{
  "head_dim": 64,
  "norm": "layernorm",
  "norm_place": "pre",
  "rope_base": 10000.0,
  "bias": "all",
  "parallel_block": true,
  "init": "normal",
  "init_std_o": 0.0,
  "init_std_up": 0.0388,
  "init_std_down": 0.0,
  "optimizer": "muon_variant",
  "beta1": 0.93,
  "schedule": "wsd",
  "seq_len": 512,
  "doc_mask": true
}
MLP neurons of a small language model. Each row is named by its layer, matrix (down: output weights) and neuron, and shows model dimensions 0-223. Each number is 128 + 32 x the weight over its row's rms, rounded and kept within 0 to 255. Numbers have three digits each.
After each neuron's rows, "fires before" lists the tokens most often just after its 100 highest values on Wikipedia text that the model never trained on.

L9.down189:123122120140121112147072078167165126121133136158118093146119141159120072122146071214177151076116114088110170139213124156141128043115088074122109148113141120088143189141124123116102125147168101055180140124153143211097150107144106041066083148153103150135109109089150200183132095091118124165128157204112080136157100093168113136148143138079159113173172126140128113115107100107162139078078163117092132198101151137145179187154177157127110114173088154119117093144131145088096111112171083098124123134164144163106141188088101128099167119163128103157154143099168134081136099108159103081204122107115143112155121110139086131110148133125178114117104135093120148077124139093110117162154
fires before: "es", "e", "ing", "ed", "al"

L4.down449:159132126132149084157136154076148178120100074188159119073146113102136091094106085170144164110128095137172148095121109185092114176186118107121143136092107164164117165125144059123163097084153092141146142146114075129150137152119131107138114143103079107192110104062110056152117141155126169076160135139120107152047138155128126129145172141082117122153094141201114168104141138186173151082161119133134076119116105111127136106097094174122154125102130123185176085087099143187115104203147139126198121114109102114113134123141108176165066159133124144093076052122143075134148120090098143113137156169236158155140099130095105127104128169186104137138154166161060175137116085101122124112120
fires before: "e", "b", "gh", "es", " in", "as"

L7.down758:136129079168123060124098147081117130194103113165165111115156082121142142103103136146146075124153065137119112150135099121166147140084167114123086105128141103137115118121089200110173141153149131117113118057106111090183173123120113129127143172135121179175108157168155149134090133064140102156104116071163149148158149103182149113136155160102153132137112148152068200134185173144084109146146110146051093043091096145118170067145111053129148123155131183090170129110080136095128176171120069126203104134164082126125115133127106128134077163124140061065115158137167166130159078075120112160117119142093096093111076120144170084182145084179142176127130144110120159094142139125143143157170
fires before: "hn", "ican", "ed", "ic", "e", "an"

L5.down152:099153103174158158112145094189110096135193120066124163159131112152117143163093157101061158064128129099138162129102101100068114110109116117124097090139143100117102117143161106088169129104134092150146139120097160173165160124194134110084100124098119102173134151094112154161133148147107114151131128137153113128105154191162108141102146171137211155131112107076093136149158203171141149127121144121113133164185129137043184115151126139089113153205062055088160190173097156113094176098086156149127152158099141122144116134136136205108182115162048138061111137078141105084098089114146116147081117098044134133131143147134124158083118146180104089134151115107126135132161090172114132135069
fires before: "s", "or", "r", "."

L5.down608:175130080107082095129136115155147202110137132173160073095091102153125098131187083154099087133080124075099122169099066112130178125141147073105127138058178122178146094139129142155127114110102103143120124207204149080109118160123136149111119139172159116169145166120165152070157119091148145126153138149137113108062124153119124113153107080134136155062134151141152098115117099133104150146156113097155197144126122131091095132146110133145114148121115174147110189191139093097148151097152111142207161147139144112120150146185127099140150119144139219075146062117113116094104120092124104129129155068143116153057115125141200180125106118139164162159113070199112125072114077121193108067112
fires before: "er", "uc", "it", "ro", "p", "b"

L8.down815:147117127151129103113135081128085138128134140136118120125090137151170136127110115219073154165176120161136108103092125128112130155143168116117110199115156125095093067082114172155148101097126192123163126145114107072158155115042088242112136119104172159112095184136129115079104154150082086072142091108129143137128121095108154144100101161167073118156129113165175139064167142095067138132132117153131155096100104168103143155100097096153168177166132113142159151097138173069141154114157125128191116158138132114128104104082205110181154167106117157083109069121149112141131146096150101118145184069151120147097093111156102141159210124096060059138121157109106093164150164170110110105141
fires before: "art", "ar", "an", "r", "ild", "ic"

L8.down697:162118143085151138194147155119197116149099070141151114102133144102153115117102151167107153146137087067124130140147174102119149112113154130125142149093098158187064128139103110186102097069080092149176181157117141158138108080134193093131150138142175152109080140152110150116175178137071166144078152151158165177133112048113126122139187133167100131130124151100136059090155088096135106136129186104108153105088141138157111141053149093096132181084148215100102140145128106148111150115154165125104140089118097128161095087172097148153170138119159111162095111096150033057112076193123110067146099140100131131176085133141136134090128135133157146170106128091124112143111098132083156103193
fires before: "her", "al", "en", "ing", "ur"

L5.down312:107114093127134179131117069116177122148117132143120144079095134093136124117129109098166135089169149072137171139119156079173147141109151151159136160081152089116167163108139104151105154101212134114117121175170198097125093136105156191087159134152204171175148115154119127095177112113097103184125090140064110198153138135119157105131091116139137090136109161077139096134098134096140138108072151140129150141165145173095118112111123135050080153166074158145114080101150123133179135174149112157120105151170160112157127079160172077145110147122112119117110106120155129136124111143155163142143109126000117114089126112095093103148150121110124116097126108138143132119125102171136106131136
fires before: "==", "In", "===", "A", "The", "O"

L7.down659:140111128051152109149117084093198155106116100158163096100151132088134088119184074117144128142072090149188152156103130110127080075130063099118167092126094094121127119147108108157112094143082139144145153076135137130121102158116150092200112139082143127164121091122138092159119076123099145185118136166099143118120119111157117103117070096146161155083135119098121153104081135137100169160157094168175091178105136156096138166210093137143163115169191173170136163151095181119178148061151141081128105142177157096158078153101160070141105146119125136103107160127105132186177094112143093108180143167176177162120179165133118161144101109112080122137046169096104132130083155100172177097101
fires before: "th", "ton", "ther", "k", "es", "ld"

L5.down216:181096101119141104078116091143116092132125107167119126136146114110100081155146148135123124119121226135083141116165118170122110163068132122112145115107184109161117093104099163094128113124189191173116146119138160147128156153145095129095122125097140166145140140185083105126093117174127144116104179135124108164146151054155129151129151123103086136066147105156133151103145113063090163139127174092146156093079167115163141161117091131120214113102201151160180143140143126112094114137142099075126176117114122125117100106154082100167129136059117136193150056099154121163162108117107137140072139122050164149122161141136056103143125086135078091112147135088141249128187118059161113073139
fires before: "ess", "ce", "ip", "ear", "et"

L9.down290:156206143100140115167142148139130122141139131144094120147124151106064141148144197141142107103105122118069054113105176070151185082121122155177147076126163123139083128105162089165162106143181190115084129169133134124081099119125096104146135118140166123084109086093122137211141100084115128157086127058161188101109135127177117056167158177166120139144091111174109112091184167081081153025099057139186074197095143120096109090141098134109180093078110084132137146072136134106186125164110155111153149171103146157143100141132136125147110098144124123121083136083144161130134157072148151108148135148138111124120123133147100132137141174154159137143196165082181132130134093113117154119114
fires before: "ed", "e", "es", "ical", ","

L7.down738:071154167144138177112164099138148062152142133141151158111096162097104136102133092075137128142147155095182129137137157113123145125113126169163125168120098117148114149131136121172101180113227134119119105140154156096103116129075178179127158152125125165161133130114113137107143127146054127156146118120077116182126095152133122111140077088152145160131109162078114127142088161082123100130073091110142108117150190134154131145094139159044116168164069112146118100126193130132178147151146118148096123156150161088127161061163140114120156103125119133135147153129135121123090100122145123142110113139000137122103110107115140145146156136131160075114134127125142134085131103127122113101148
fires before: "==", "The", "In", "===", "A"

L9.down184:107162134150151082078170156151159140092127077106150081080107131121140121171164158113122081119112194103109155123101154125124142111071161114135150180151188135159160071155151126166132105126098156152072142096069119115120116128136137135155130129161107137182121134126150155141125152118046132191138152119127159180118107127109145071167167167124082141164125111085125117092137146073149128170118197139082135125048144114193173095141138066115116165031138197122120100121199112122134178061129153121133096102100164152083203080100119135143099132112121103139049168137073144126117148107101127103113172115135136148121113145177168094086082077188143142130088132151129134123139059164105149104178
fires before: "al", "her", "k", "us", " was", " is"

L9.down482:121146142068196116099136053117152148109129105082077080167180101099165104087130116159122126108123134104133161183204110138095159144070141116135083138167134108138128162090075158091175151115182163062058171090119153160177120113159175071138150065107129146102211161071176156145136138116157144095099148187165096060148095187102073120107124105190150146140144173126153103133060084096115122121123174140145134126174146174137152165153129140115143142147153123075068104056137142119122143129067151114114122153116124132100089139133159096111152140099151154097139135112142137104150148088154103083130155180139115160106109118157127126112169067142107123113108183102074113157166153112107121108192
fires before: "ed", "n", "e", "s", "il", "y"

L5.down828:132136115089160117157139120129142200131080131106177111183074147087132091152170127123171137171115109108137142122085063117137123107151129125138116093141161185126120199117151116198150123148140157118136159118148130167116154104095103064166157158116100161187119051102115153124102037145122082139149150167161129115101121097114125079081098116085139130115078106080196120075127076145157161149151091118162084154083127089101161130131139168097100140113139190118146115075103105095171148123130151137138159096152159121128177086099120121155133149078180182099079117070135213136090137066179187119123126143190170116136157125101140080101172122072145141123097101172127110124156097094125185104188
fires before: "er", "ation", "th", "le", "es", "hed"

L4.down764:150144111090122134119203184149074166084148134139167106052140148097149121171133181142120113132073099110173144168059101052181083097213144115146111086132127124141170103128163081127119150120159163145098111153172133113097110092065178058107120145090093092145171139132149177116152161138119111080083149079107158139098173100160153175135157088156111117108100106159124103142098168117106127096088143074123147149116117112143096130152178177137125151131123031103124152155144164132205154112094154144131094141173125185109198105174115144095120094127107141165125155122118156150144155129145163108103086045134089162078139109175117112180103105117165123079132093151120155069139143110132163164133
fires before: "\n", "ed", " an", " a", "g", ":"

L7.down238:149093150147078088044148152156144168115108131186092099055123109105115160153086108177142127128123141166114093083147138079138144120088119149176141111159220155209129154164089119122160137136065141165117117111101118113137118136158141100175142117081139182159107175147113144158068099113147154177135144105085139178135119120094091151158117170103099147185085130109089138103117087093124128114088086128127065066157120135179165115126092139098136158092108112037136021087135096124111197131159076143131142150145120132120144170171177131139133145149092134127150155104184132094162148153110149136161165141097109113124175126027135145134119113122153114160165119083150127103189100167146126086102
fires before: "\n", "iv", "b", " pl", "e", "k"

L5.down15:096126128131179170118116070101155096145076131160170172095100150093131105117158124084146121117165137100112174109145102113139143162131121137153127151100103086101142160110169121137103152096204118131132116143117148148100121145112174165131152144119193169130149157106122099105182141117085117110153119149048097179108147142137113095135144101169156141093133196090091152128106133094132124116084094126143160130186164190140101104131104162070122149138054152131127097129190123146132134128193127176119134182139129100119155078169138124133131120089113090136131128121166152170118131146143095129187125122000108119069090104072103112108186109127150104093159119150164174085096079150156114118146
fires before: "==", "The", "In", "A", "===", "S"

L7.down643:144117153111136108124186130114169090151070153101093135116186112157159125134144059128161126140128097130026112125164131108118124121129136075167108140130160159166075114130094139190095117193146094073094101168119151110146116052163106114097177126105174162140094115077127159116196110136126088109073111181168143132105166171144074081150148099108171117196161140138094100124124098114151161099088122100114139159129128145130118099051101169163111119162166179109140108144056106138108162101077145052103115153158106144135092139072175131103114122180127102111155154080124165125195118171149130093130100123185161126191062128111149159149164131094175112134096143150157131141139089158107145205115
fires before: "er", "al", "x", "n", "igh", "ed"

L7.down155:128100099129166139164110106055096084115188138130105098171106115158153083158204105124099120127121125079086160134092114112149177112081141150124131141123186137144151151132132160127123198117096157112159185127139157120160152123136112160159150125113142150094168144092144101195120130086103120073056164086109116096104105176145117162155150158123136205080131155152148122134149118130137091178142091131120092090095054129099148093089141215138121108207160127107172114134173110073160114144133174126114123152102120140137121129135199109090038148117132078095038132138165164150175127166155116116087110146068128100176110120134130113065113154123123075146095101070154119117077160185182128137138
fires before: "y", "8", "5", "ic", "0", "4"

L9.down213:074178136160124129069153153182113155151170103131137098112123179149119126123112158136132148097068099188104153145117116129119094073190107116137125105133103094100136123122094063093106154129092118186114112108134144103130135121167000085099102112106152137174113149103145110118111135100114114106089123117126126132112171182165122161095092169108079108102200060074163072138099130121153130086123113100121162150147181096130130137109068148084137147159144153155119162155168177111144157181128105166115142120158141110123076130092124133097089151150137150124125129121190167182129143105183160106079116151126149157134137123146136181144187103184221029146091135157112088133108209094108156122099
fires before: "\n", " |", "g", "ge", "e", ":"

L9.down521:122135077146166155154136136117085099135122079102182128115165127048117146086119108166160127084090135146102126086141149142059119141098061143174110094150156205094130145167119144169102100173159156109161148147159164093131159105126095143147181171103165109099156108139120132169101143110118102102191217120172137123098111118053111116137179153064107115112114166131105144132076148145156098117130050122119113147138109178135119104121143162185150133149159145093104100097112116115100145120118096103163155164134172130114162114164161159115132157109083076152069117102179138109111136139121123120110101051071090205134156174148105132108170165158101114108167165180174111083081147187080121040109
fires before: "5", "0", "3", "2", "1", "9"

L7.down622:104140078083134163103126089072125079116139086124083162100171142112122142085097143087112133096107164122078146114108143177130091127072110075113081089152176171170072145118165173104114186073137149149115129137164169063151152130144098161178052140114116083133101136185114115123078040138109167142081156146142149133073122156175078110147170154167154101142134163073123160164169145177117093147138121145115149156164191067084127156139145162127196120125127087153108113136147183141049167072166130125147145091115151144066104156100153143158097102132150154089131139125178148138154167156138124125139123113070156095130128090110161140155146141130132105115092124203160140158109081151191104111079
fires before: "r", "or", "ect", "o"

L9.down634:169137072181125146129128098121116122200123134095072129133106120106141112146161163173127086101149166176128079106160138115103090083157099134156102139139110086175119155153103085077110166134187101102142170149096195150138151131122183098184089145081151138100115121161117161132073141120214164166114125083130119162105153088213118131133103085151124113107189164107073163135119062133136186144131137181139093091148170191125089104110093147148115157124147095148105078111126072112114113200135042071125143137109135094101150127123111058170192028133147129175124116143094160135147119166147135113143122124100109064165138131168153123143122143147096124082153116090122158114158103086107134155100
fires before: "ame", "e", "k", "ome", "a", "tern"

L8.down774:141162180088163074168135121134112156156169076162110116168128150097070094162138155159150117137147153129090124067124149131169133098126088108071127147128113147125092134095105151199168106085145145138094172184124140137137109109157124080087080106140151103144135122107087174180122100154083136140177096123167117140152139125147118142123147161081165143137111148163149126087144146107077161121143187171090145171114220182091150144064116126141147111138084116122120135089136097178077147116130158197115108108132128074118093124125123144085129022147193109147110130072130129133082191108095088098100115074146170101146140109070159187127118047126130172144108160122137089115128093102117126230104
fires before: "e", "b", "ed", "ul", "es", "pt"